From a checkpoint of a small transformer trained on Wikipedia: vocabulary 8192, 71.8M parameters.
MLP neurons of a small language model. Each row is named by its layer, matrix (down: output weights) and neuron, and shows model dimensions 240-335. Each number is 128 + 32 x the weight over its row's rms, rounded and kept within 0 to 255. Numbers have three digits each.
Before each neuron's rows, "fires before" lists the tokens most often just after its 100 highest values on Wikipedia text that the model never trained on.

fires before: "-"
L8.down68:094117100146074101153142173121129096061105120158144110144102071123164109137121100125138107156130140071109117151164108162097102157138136123082160160173136165129112082083122136149173103118136074102216153142140100105166126146143069101150144138100063134072115149120101161159134180125142114166

fires before: "s", "ing", "ed", "ine", "ion"
L8.down1527:119155089130139133116189178162090138150111118105140141131125131165167206130150149153173184160075168140069184178105108133185122207133194157131072122128134177220169088137154142105109148132097100138131079133096113197146162112105111149115080125111119118074101166111212170124077151158108166115

fires before: "=", ")", ".", ",", " (", "s"
L8.down1704:118107119106168179096128162085162165160165155143090090107098120131185175133145128125170135130162108141138124097130106116099149154165167184093136114143150132137098122106166127146100108128142121092152145126135100164137085135102146126124123123156162112137139096104127189136102147134131144149

fires before: "s"
L8.down1013:144154195170099156132107120134093121092139135087113108130082076097143132154147119133168171110146080100101186138137157121106151155157134140156148136132115102083153171148071176180071150151130116119146166101124075104139087131110102130125080152101142086084095160168149150121067104181144145080

fires before: "|"
L8.down3429:153129161132104127118120110094096123125173164144128079111099163149135122107172124128116077141152103129187080165112080083141100149093101147130084089144118169147095143142151142199123117125145135128109054161093122086034166139108113151032110140084131106158138159144130129154195089143131141130

fires before: "\n", " |", ",", ")"
L8.down485:162174147159108095071127176086134102142089183048070150180124122137141090074117167110140151144123101130117117133111149086194135131093158145059065070147165141104200142164154091105155132075104133152195135113102189161178149075158104158161116133096145170109144099106096168099121134133153152150

fires before: "\n", "\n\n"
L8.down1901:116157154121156157111139121113100144190138100148141116089114120152105145149134142109159123126101077052125125160122083132158109143069116154110148103166094106095144120133150105152129157123131177119119172135167139093083178146146161147170062193129120060094164091147120150180139108142183172132

fires before: ",", ".", "}", "2"
L8.down911:112110148105157076093106097129131151159126167099121110103101102104096093093158109111102164156119158147157144093102106168171126126119119126115177145186099104155129125172099142164131145081127131125128157119122144099089157121052055069172116188140093060131158102099097122158190172117156045135

fires before: "|", "="
L8.down2918:099069165139159072116085140099121193118032120112145130146122166245134118094061170133129102174173131155146099137061170156135185138164112100172168129114110069172133167067193100138123122085156122120113073059128179103116123123107139121141156170142176152201106155135129085193166134114112146101

fires before: " a", " is", ",", " Japanese", " an", " was"
L8.down3615:178171134085091144142168083170123178139102165207112103132140203160132171054142125133156139071156155133140091098116136079127158109076073146154203095166152154131197088109120142121132161135125104161104114131118115119162145101065103129156161160112112139122126171119165167075163145081168165121

fires before: "ed", "s", "ing", "es"
L8.down549:076201066090078095169162150139205137133164152137123097199123097143158145146105165127133132074125151130137216148160132155149081118124128160144125084123100117104106123139138093132132139220113163117144094105102165142155150152121088102101099160095110081079129144147134116097126133141119083100

fires before: "-", " Succeeded"
L8.down3485:156157095085077140153088151166173166172117131199147138077181150112092156157113162132120130168073132094151137123136130076103106125199090150148059168142151151161092098164131123076136131115100140206144071173102159142177108116125119113130169118103146100145095103173186179146111161136143093168

fires before: ",", " that", " to"
L8.down1950:097133164133125121103130122173128154136083148130121160048136139151109125159111140154125105149097140145092128068146122094101093102162169121121114133153115152147121146118126126070121132127145081136105152136120111184188142103130142110128146120118152070112163079080206167182152159104108105094

fires before: ".", ",", " in"
L8.down1295:141086123100131096110100084089090128136141145091145114128141137105107158104122121109080153121124097089138145185155104094173110195130124105158182120086138127091147106102148089148134136128101102120113104147070154107112078126209155194086103207096173173138114158156143144188152170113159107094

fires before: "=", "on", "s", "l", "ve", "ona"
L8.down280:151153161186158127076159143113118127132146111131139100148111116129130115140160134067097142115159159142094118179136214135105120079130174061180155116124086127106118092175158177117122142081199127102103043115125147145118114195172079143151112124170163162141048132192134193057100232153104144117

fires before: " |", ".", "=", " ="
L8.down2498:135079181086135106158161107220128108081128151142107158156156082164146181108130095155119150161099173151167162119150141127168154145129118166134131195122132123141129105142112156088172111130097130122094136118049126144073110124060164132193097077112202089152088174137161111164160106134120177069

fires before: " =", "s"
L8.down2072:161170141164122085136113133111131102118127133116125138140080096095138078181112161141154046097120169085130094168159106112122143147185150131075121144105071088109099134142178150175112174140115148119166156158139110147133141122128102137193083158141120080180131109115112095114084110130152074142

fires before: "-", "|"
L8.down799:192085132164105121125130112129105127117136157144139087093130176133095124150160129120123167125139130018143103117155138091118084117153135087093109142143128138074119147183091164104168117208104121147187117111137131148135133083130165111132136140172078076088183185119085101152115126131146076186

fires before: "-"
L8.down1996:094158103147131132093118111114160125151136031156156133090129128078163129151114093149147114145128116131157097105146093139073099171098131220175130093133143127180143051122090095099139143101094084152141116095180132105107092134088160133167094122107088128103116126151154124141155162097149083111

fires before: " |", ")", "-", ".", "|"
L8.down117:133091086144172142136171070072110161134140139182114109127085168143143087128095178068091137111140081078167143086099116145176095103143123159122172169159120090117094109083112158101095134160187148118138139128159103141162166154121125107100143127084070123093144156100127137113119132158135157145

fires before: "-", "=", "|", "\n\n", " ("
L8.down2452:141087199176106135138118053103060170132115147129142176103080154134121141128157103084126118098159191106044055124206073102107082135167147150149136172195124170110138115109118109190139099138105116136101140070092111193171092132197029136122160118079170139113059132199089185173096117121146097187

fires before: ",", " least", " the", "."
L8.down328:134098136110130105119068094091147149130048140124144110193134138133112146123083173193105136068118082132150100140176131162131127151095085087113134101128086170103138128127093098110116080140089130076135116157119124133163069132105102140115131116135099223147183098125166108118116132159102148178

fires before: "-"
L8.down1392:127120149153067170125142120152119109145186158167074139146150153111062150095119139117169103149149130084114097188107124131134095148125174099123114100166099102134082128177144087096116096156114142121188101164149112087147146114148127100152106129123117081115117106097136125159126109107150131137

fires before: ",", " a", " politician", " was", " Mexican", " is"
L8.down2183:152137129135132123128177153160088163105129173163158141144139112103132109110135122151234126150143162133201128106093138083142184118128104180072115106104165140138198146105178108155124198148144104166129110115170095102163137153118143149079096110142090136124211164079084174139150143113121106107

fires before: "s", "ing", "es", "d"
L8.down1462:135134100161124183119171111084159131117139133114136134181085222061094116113105142138104135106171107152102194145110155115076129071082113106060124160144091159174095156150133125182144108159137134165111128111112197132127213145106121079105122087092104119150114167142167112080156163169125166064

fires before: "-", " -", "s"
L8.down429:133097074103183130139141145121154125113161109116102136153169127102100151145145104048116105193159144163126113131142201159098100101153106113153060108128115134119086090113106135124115119114130071111087146153084136115151085103147153098129165109087136126090098064156103105148162120109160108153

fires before: " |", "\n", " ;", ";"
L8.down1761:110102111131113183114146076103164153142121132129163087140134128127168186140195134184189180107118093131128134129135028135136196154137136135150187171121102059088122112179112109163183080122140125108137177096173137167129155158117094192140077115111113115097157059078158106138135122094096159113

fires before: " |", ":"
L8.down2839:138102126170118123139084179081135170058100146156114086163144047106115117179130107150139139142150118127166192119139082155108093131138084111126181142115118123128085108159145185142132090121140100126087144123078122137114200142139178133166144105119123121108143177073108177175110087142111161111

fires before: "=", "|", " |"
L8.down564:131061044119150131159173123033140193107090132116103116103163140060103152106122175138159111134114158170130138130125142094112146120103122154186102148082117149081156092082113189148113067158131092108115136138144135070119089128162113170092133100095168204169117169146152166108113135123127122119

fires before: ")", ".", "}", " |", " (", "|"
L8.down3463:090097131129084135166165112080075130152137128098166129135159099077176135124158098196167113165115110077111122149142161173095101156119149082128147104105186118107137138160053108135115091152113122086133176146127116094114191085100145153123130143120160104197114189162137114146170138118099094163

fires before: "|", "\n", "\n\n", "=", " |"
L8.down529:157090160153091110172090112118150145169125070112153097124101080174147197085116186129129129076125084066117156150147103085124132160122121113168096143163152190109133118133162125169174123179196140154222172109185122078102155170177105112080125089136120185147106144151125117130117122081154151175

fires before: ")"
L8.down2950:127108086108129169165085116114138151096171131097116141079093150106108146135130127200140143131144127138131157090144158123160089152152163115111147137096083087098165144099135145142134100182118163133095191104087133106150135098163089167210098077096114133146120101164165176135196103155117162157

fires before: "|", " the", " War"
L8.down2594:135127122133073173154138158114087090179170146068160158103166189099191191135126145103137121040118138203166119187157143103101145103117175149079119154078187152086158182113117128111162165106140125109145058172170169145145103140097093129098114141115120154165251118097124129150094150218155070126

fires before: "=", "″", ":", ".", " (", "|"
L8.down3417:126156086143120136092119084028109154104118098095125097069137150136178140181136146162158142122168131100100148134091135112181105114125124136146119134136185152148162058119158086160119151098135108146116091134118116153145129098115108130093109140152174101077166150129151204150158135097101112129

fires before: "\"", ".", "\n\n", "\n", "com", "”"
L8.down1779:145103196159162121114111106136139138102114151166068143082109099114120147103090180106082151154213147045127107172103115076140194074124130131141161182127112149079091128183146137099121136164181100110115123110059111155113150095131097168121163145093167156113144146163166111137108166157194148083

fires before: "\n", ";", "\n\n"
L8.down1299:133070088100133174131100107135098130133098118142072186139152096132151113144160138093095117133112186103103162208130110091132151143111117123119183127142144163137189102114135148146174111128080132081047108155153159198098114136159128118147104146143150171166132111165152136141097132113128087157

fires before: "\n"
L8.down1497:124111139175083149140125159130115102131102117149142158174116175082130106176140129115083057159104079123150165147087179102108094154112112168129084098140098120137169143135152140081156106162135163177091110108144109152115147126105130133109123174066106109108150120102149054129150164140111127093

fires before: " |"
L8.down2762:166092142057072150114134162145021140145143136147179106135128141096133123101095124178075122109108163105149112133135113115142071145102142099161093168164105156087092121090138085122114095162115108153111156113173122079156094195123132128159143110121188065166154116105116175144153097116094101151

fires before: ":", "}", " |"
L8.down2993:196130128100080128132072130126112174113072150165106094041098075126175082186101109167107146164133150080147114124161069150140128145084093175135137123152144070129146096075144101129097161087096085169144177090088142129129092100133113185072108139087079043137101145162100119112143134157174089114

fires before: "s", "es", "ed"
L8.down107:084158094122105123161149151129107134124130117101151111181152155107103127161113143145069159084091124131104137139054140080106102120158060148112095096131140162164108154089141157124145135098169131087165131163106101216128126091115095137110074090128122097175130150049148107096100096182128123079

fires before: "s", "le"
L8.down1202:121048136172098129105105106104151086125140126089107173138164166155115046100192091118140084132162092093034145091122117120106159120173073110168150158078163151140178132176155110076103147160187106152111159108102153087101079112070139115133140146146158061144104094215159108125165183112066066085

fires before: "\n\n", " In", " He", " She"
L8.down2606:163155136147107147108145081153126110181138157121122057160112109091113158101093181109103094161128107106092164093148069132057123174127157109152148099152098187172131057080116099091109144103117134145129139163167126084141106135104141113115070104094098142140107137077143099157112067154075148099

fires before: ":"
L8.down1171:142175118175106126142069136048131095143126087130124170126139109158105129082072116161159135135153155094104138159128121147145114162118166111161169140204173130173159116065083103124156151083153144203117155121071103115129120094155110087121137073097131153097127142150130101144134136153134091113

fires before: "\n", "\n\n", "="
L8.down714:117157116073089158135077068099176143129135161146162090178176113121150133142148247174121092184082070106109205158104164080084130113076109104077077110136116121152173114132203115105079165172131134094175126124131080187110139166185153154163131136132081104125156109102130107134171114153122180086

fires before: "|"
L8.down734:133131098124167106147103156192102097107151162132124186062154126131140179150173157097161153104177122152154148145170156156071115129112131175134167145124124124123113106130158157160237108095172103123165098179068134125105100120119145185115096174151142129128130053133109099115108157150086127119

fires before: ")", "-", "–"
L8.down20:125066135088149154150121151131087145115124116109098133104152153158062101108164119126158131124149155123165149145113168103090115109137163179174151077137096107157122123098129138142105061122112092108106149131152094106137110145116144142128114133150110134122098123149128179122158158137098148151